config = dict(
    hidden_size=256,
    intermediate_size=320,
    norm_eps=1e-06,
    rope_theta=10000.0,
    init_mimetic=0.5,
    optimizer='adam_variant',
    learning_rate=0.00131,
    beta1=0.9,
    warmup_steps=471,
    decay_fraction=0.802,
    batch_tokens=[32768, 65536, 131072],
    max_seq_len=1024,
    max_steps=4217,
    dataset='wikipedia_en',
)
MLP neurons of a small language model. Each row is named by its layer, matrix (gate and up: input weights; down: output weights) and neuron, and shows model dimensions 32-159. Each number is 200 + 20 x the weight over its row's rms, rounded and kept within 0 to 999. A neuron's up and down rows have the sign that makes its largest values positive.
Before each neuron's rows, "fires after" lists the tokens most often just before its 100 highest values on Wikipedia text that the model never trained on.

fires after: " |", "|", ")", ":"
L7.gate276,181,202,195,219,228,228,190,207,195,199,175,230,195,178,192,200,184,247,231,174,227,216,205,204,212,208,195,179,217,233,203,229,154,226,206,188,198,194,188,223,224,185,223,208,224,199,200,193,202,213,210,220,210,183,178,205,193,205,193,217,185,176,213,197,199,201,213,203,237,159,200,220,192,180,210,217,178,181,208,208,231,202,202,192,231,195,182,212,182,236,198,202,228,209,216,222,250,195,203,219,202,181,216,182,197,207,188,201,213,185,187,239,213,197,220,165,229,180,245,224,198,178,201,221,210,166,195,246
L7.up276,192,204,189,210,243,170,193,205,166,204,207,208,235,169,194,210,180,187,191,197,246,170,220,179,185,206,222,178,197,219,215,205,223,182,210,171,161,226,188,234,191,229,205,190,185,219,212,199,186,254,183,184,223,228,212,211,234,219,181,199,192,179,227,157,204,204,179,181,174,229,214,239,209,197,208,208,183,187,186,208,214,167,167,217,183,190,209,227,223,205,181,203,202,209,176,197,207,153,212,225,194,190,186,187,194,218,238,206,205,215,191,235,199,217,235,191,238,176,214,219,199,231,183,189,197,189,237,175
L7.down276,222,211,207,200,199,222,181,215,179,205,194,169,222,211,191,188,171,172,184,244,216,187,203,235,197,188,189,223,192,144,209,212,212,197,194,167,199,213,189,199,175,155,180,186,196,218,201,192,196,216,222,170,207,201,238,183,194,193,186,174,202,190,211,156,172,239,174,218,176,252,189,194,224,190,191,216,173,211,260,232,217,182,207,214,208,187,195,212,214,197,211,205,205,214,177,182,182,182,187,179,183,200,186,170,191,202,258,202,177,222,165,207,174,210,209,217,227,175,184,194,199,201,211,189,202,182,220,161

fires after: ",", " 15"
L7.gate291,224,209,218,209,173,224,223,237,165,188,203,193,219,185,175,200,211,201,185,180,147,180,171,200,220,224,208,220,211,213,219,228,192,187,218,192,225,180,249,186,185,191,189,201,209,202,193,190,195,215,205,179,213,156,184,180,188,199,198,207,205,203,173,217,231,176,185,197,184,224,193,168,196,211,196,190,180,247,201,206,187,227,175,219,191,232,185,237,214,217,203,172,174,200,209,181,182,195,190,195,217,198,183,222,197,209,208,211,168,195,191,184,209,243,213,174,200,227,233,145,180,220,198,201,140,224,195,208
L7.up291,208,185,219,199,212,169,206,202,240,192,241,183,185,198,227,186,209,186,236,195,173,172,175,218,255,215,171,175,178,163,182,171,181,208,196,195,191,186,184,184,207,202,194,205,221,231,186,195,184,172,179,223,191,207,205,221,208,169,227,194,203,212,246,204,200,215,196,189,182,240,202,208,207,172,206,219,186,173,196,177,210,225,176,178,187,179,228,196,202,171,204,211,214,171,213,227,178,149,207,173,183,205,207,193,211,177,215,207,169,240,211,231,210,233,179,201,184,157,191,176,210,173,168,168,227,194,195,188
L7.down291,189,246,220,222,226,190,180,218,186,203,193,181,210,181,201,197,227,209,192,201,186,173,165,212,229,213,228,230,191,170,240,188,206,191,193,171,220,178,187,167,185,210,169,210,221,202,169,181,164,144,211,176,243,181,166,194,216,185,206,196,185,200,190,197,189,207,189,213,219,205,217,222,222,200,233,246,190,213,207,197,161,205,192,224,196,203,199,201,199,212,235,218,173,224,186,200,167,208,182,173,212,210,205,194,198,170,223,230,186,201,188,221,193,233,183,185,213,208,223,191,198,221,200,149,222,221,196,184

fires after: "-", "\n", "|", " |", ";"
L6.gate201,188,209,254,183,173,223,180,185,199,188,158,202,190,201,195,178,177,205,242,202,180,184,146,211,178,209,201,183,185,200,207,182,207,194,191,182,184,201,187,210,232,206,189,182,161,203,205,218,221,249,187,241,217,178,200,168,218,196,178,196,190,244,241,217,159,220,192,209,211,214,192,217,220,184,211,210,187,186,220,225,176,216,198,172,193,217,213,168,235,207,209,193,204,176,153,188,194,216,190,221,216,195,200,205,209,189,150,189,190,204,188,238,229,192,201,199,198,177,231,190,226,189,192,197,242,166,168,206
L6.up201,166,207,198,204,193,203,188,192,162,199,173,201,199,195,188,217,162,215,252,192,199,199,208,178,200,210,193,174,160,213,205,180,201,198,219,191,163,173,183,236,201,190,192,211,214,180,171,198,228,187,236,224,222,248,201,183,208,205,191,214,172,242,268,176,188,177,179,159,189,240,157,202,208,204,190,237,228,204,176,199,194,215,213,178,208,192,188,200,216,241,219,200,206,176,185,171,177,183,206,192,200,204,214,205,221,202,177,174,217,216,197,218,198,198,202,186,225,206,236,204,242,201,205,213,186,191,228,199
L6.down201,201,227,217,218,203,216,191,208,209,208,186,193,232,197,200,183,201,233,228,171,228,179,206,205,193,213,202,189,219,221,199,240,164,228,175,197,189,212,212,223,216,187,215,167,167,187,191,207,225,230,163,196,178,185,187,158,210,185,185,208,269,230,246,170,207,221,217,188,208,197,244,197,201,196,239,176,223,181,200,206,203,167,221,215,200,216,166,180,217,198,181,187,236,199,203,205,238,196,198,239,202,201,221,191,178,206,212,217,207,195,200,235,217,223,218,212,207,209,197,167,222,208,199,196,234,194,206,216

fires after: " |", ";"
L5.gate101,224,195,178,220,200,246,197,212,165,188,202,182,211,208,209,195,196,198,189,221,179,206,234,220,174,203,189,185,222,203,160,203,201,248,181,171,205,182,190,224,219,216,209,192,195,175,227,223,185,196,227,191,164,235,231,243,201,215,125,212,196,166,188,195,217,234,174,191,199,189,202,192,174,176,168,215,197,196,211,223,170,187,166,213,217,229,185,195,194,182,231,223,186,203,178,193,209,195,204,202,170,199,228,224,207,190,185,150,195,231,185,239,223,192,202,173,214,250,207,191,212,230,212,180,201,192,224,215
L5.up101,161,187,203,191,153,190,200,214,209,202,209,215,218,190,181,189,171,144,216,241,195,220,180,188,224,213,169,147,174,189,157,199,209,216,198,195,215,212,188,175,219,174,193,202,175,194,185,194,201,207,201,189,201,195,206,207,185,196,243,173,221,226,222,173,189,191,185,177,181,212,197,194,205,216,184,226,209,164,179,187,221,228,269,202,201,223,220,235,183,188,226,220,209,195,221,177,195,195,198,187,184,207,167,182,211,179,210,217,198,180,187,221,231,179,216,183,209,153,232,180,192,200,156,185,202,195,188,190
L5.down101,172,167,241,193,221,169,204,211,171,168,195,202,232,197,210,206,217,171,208,194,183,205,212,193,233,200,189,170,169,203,216,183,213,218,197,200,190,198,182,192,237,189,167,192,203,187,184,237,203,200,192,190,205,215,206,166,204,220,240,196,223,221,203,196,199,166,190,189,176,237,212,217,212,209,204,217,214,187,214,189,247,203,248,215,205,229,226,220,220,180,213,220,198,214,228,150,201,213,199,169,172,178,203,198,202,217,202,197,179,161,209,212,193,201,211,214,207,194,206,205,205,224,196,187,205,215,204,228

fires after: "|", " |", "=", " Conference"
L7.gate154,200,220,200,208,215,217,218,201,164,204,212,221,191,193,219,186,216,209,207,195,171,200,198,214,195,217,177,214,210,190,234,212,173,217,192,228,190,197,213,220,193,179,174,184,194,193,203,228,231,174,263,215,209,189,185,177,163,229,206,184,228,187,191,200,231,226,213,194,219,172,199,197,206,215,218,181,222,204,205,172,144,161,233,213,216,201,167,172,188,226,209,186,211,204,206,179,215,222,238,194,179,176,191,218,215,195,237,179,233,208,205,229,236,205,212,189,205,208,198,214,205,180,224,217,173,225,200,196
L7.up154,196,207,213,205,207,185,216,194,207,173,192,189,208,199,214,181,198,189,241,208,239,185,191,192,174,216,199,196,219,198,218,166,224,205,185,230,195,155,146,188,207,193,207,177,197,179,223,199,200,187,217,202,210,212,175,212,210,184,192,221,193,234,268,197,208,186,184,177,204,177,219,207,195,194,235,220,196,161,194,161,227,182,170,193,198,205,182,209,232,212,188,198,242,216,195,222,176,230,231,183,204,220,217,231,199,208,205,164,209,170,225,233,194,208,192,186,197,221,198,189,213,195,212,242,232,181,158,218
L7.down154,162,172,197,202,208,195,231,223,206,215,197,205,185,138,222,217,185,217,212,209,190,156,198,204,215,238,189,214,168,182,234,195,199,205,205,163,212,190,217,175,194,205,192,198,182,187,175,232,219,206,178,201,217,178,192,161,176,178,235,200,207,206,195,187,191,194,205,209,186,203,205,208,225,174,178,215,211,213,176,201,216,228,153,198,170,200,189,162,171,208,191,192,228,156,165,189,186,215,186,209,200,187,188,188,219,185,218,181,245,238,205,213,197,239,202,193,190,214,219,219,209,215,196,223,219,200,205,186

fires after: ",", "-", ".", " to", " ."
L5.gate292,214,199,203,193,174,209,201,195,228,187,238,197,215,216,197,165,202,204,203,161,186,186,196,201,227,227,184,212,179,195,181,251,196,227,200,210,227,205,171,209,178,162,204,170,188,226,203,196,254,185,223,207,220,211,181,176,190,156,184,187,222,195,197,200,180,195,211,201,234,221,222,176,207,186,186,187,174,219,221,220,219,246,194,217,174,210,197,157,219,183,197,205,162,172,207,168,195,174,226,196,180,213,194,212,184,185,209,182,225,209,181,177,196,236,209,189,204,194,220,223,204,184,175,152,202,182,216,219
L5.up292,191,198,237,227,165,215,180,177,196,210,181,175,209,187,181,228,179,178,208,207,156,205,181,223,215,174,198,169,164,207,231,169,213,196,202,222,219,137,232,182,204,176,178,196,198,181,197,205,197,182,208,171,188,181,210,211,189,183,240,204,193,220,185,190,227,158,201,211,208,224,197,212,225,213,207,192,215,218,204,214,179,221,241,222,201,210,181,186,189,177,180,203,217,198,189,237,187,199,198,212,200,194,204,221,191,203,197,223,191,235,198,217,173,220,201,178,199,175,198,226,236,184,231,206,187,206,202,201
L5.down292,216,245,164,215,229,233,156,200,224,197,211,179,248,197,179,208,187,178,202,155,181,191,182,185,184,210,223,178,196,172,209,185,213,211,200,193,232,200,229,178,184,172,185,211,199,205,211,202,229,198,159,198,191,194,215,246,214,179,238,245,180,186,202,209,218,186,192,220,190,187,203,197,214,188,218,188,210,194,217,239,192,225,161,208,192,215,204,234,214,225,191,197,171,207,199,182,186,199,174,199,166,208,223,203,201,166,176,178,198,199,186,189,175,221,185,204,194,191,191,182,211,178,186,213,228,163,201,233

fires after: "–", "\n", " (", ",", "-", "."
L3.gate276,160,202,215,188,177,230,229,181,244,207,226,195,200,217,203,167,187,187,209,165,193,195,186,207,228,196,202,198,185,201,195,215,205,193,209,134,195,232,208,167,186,225,217,202,231,217,207,182,193,176,208,216,184,192,226,197,179,180,216,223,179,195,237,195,197,210,181,239,211,165,253,214,204,227,202,201,204,206,215,197,244,231,218,199,192,219,162,208,222,178,215,202,205,204,184,204,190,202,211,194,195,214,193,223,178,183,254,228,202,233,182,222,178,236,203,195,182,215,198,228,216,212,197,208,192,225,174,197
L3.up276,166,216,210,203,200,177,200,194,222,217,157,172,179,204,184,224,220,182,212,202,221,216,185,191,220,188,196,183,177,185,215,189,191,177,188,192,227,183,196,194,208,218,189,226,217,180,219,164,180,179,173,190,156,212,192,219,178,209,217,180,178,172,213,185,209,245,192,192,216,191,167,221,186,227,179,180,199,200,196,192,219,214,182,165,193,177,199,172,200,162,223,206,203,220,201,208,214,189,194,198,172,199,159,217,217,172,164,231,214,214,176,198,195,199,216,191,225,219,202,180,198,185,210,221,161,169,184,235
L3.down276,249,224,201,232,204,201,172,209,216,222,216,190,182,196,206,215,231,191,163,178,172,221,179,192,161,213,213,231,171,172,206,198,206,168,205,211,179,203,200,182,182,188,210,199,161,217,216,195,223,228,177,201,246,181,201,163,206,195,194,208,231,183,210,196,206,206,172,193,213,262,196,186,215,232,216,182,190,174,195,199,164,217,193,201,235,229,200,231,207,242,193,197,190,201,206,203,175,208,169,211,222,195,196,190,180,220,177,186,158,166,200,203,211,186,198,195,208,164,207,225,215,201,207,199,195,162,204,219

fires after: "-", "|", ")", " |"
L5.gate121,206,199,206,192,178,198,205,183,174,213,179,197,186,192,171,212,189,179,197,204,176,205,194,188,192,195,222,208,212,258,213,209,193,215,203,172,217,212,254,213,209,206,162,210,199,195,224,210,226,221,223,226,195,250,175,214,170,218,209,191,209,219,222,176,202,212,181,195,200,199,209,205,207,233,172,194,177,203,204,214,251,176,189,182,165,190,167,196,188,202,205,188,189,214,221,193,186,157,201,202,188,207,188,205,212,177,192,189,210,197,178,200,201,205,188,222,226,208,201,178,196,183,223,174,233,180,207,193
L5.up121,167,203,181,218,215,210,201,198,211,194,197,198,201,165,194,195,204,205,195,195,198,221,167,222,170,239,214,207,182,204,178,203,188,186,200,209,217,214,200,173,193,223,253,179,188,189,214,206,193,195,188,213,204,202,226,234,166,220,198,198,205,205,226,194,221,199,195,186,216,171,215,191,167,175,165,229,190,203,224,212,205,214,184,189,210,202,214,192,198,186,211,170,226,202,177,203,188,214,170,226,190,189,235,181,247,226,207,162,217,212,176,184,215,192,258,182,206,205,224,222,222,194,185,191,206,206,199,183
L5.down121,220,188,213,182,168,211,185,180,208,216,221,184,179,196,174,192,216,197,223,206,200,210,193,226,185,221,200,188,201,174,213,214,193,195,206,173,185,190,199,148,177,213,181,204,184,169,227,197,195,247,213,195,197,197,233,238,208,177,228,173,179,196,217,200,190,221,217,214,164,210,211,170,182,210,196,209,188,217,201,192,184,220,225,190,217,199,171,156,251,194,220,199,220,198,241,170,195,182,205,214,229,199,217,209,234,194,207,204,231,206,153,209,230,204,201,224,195,177,225,196,176,206,205,197,214,254,213,210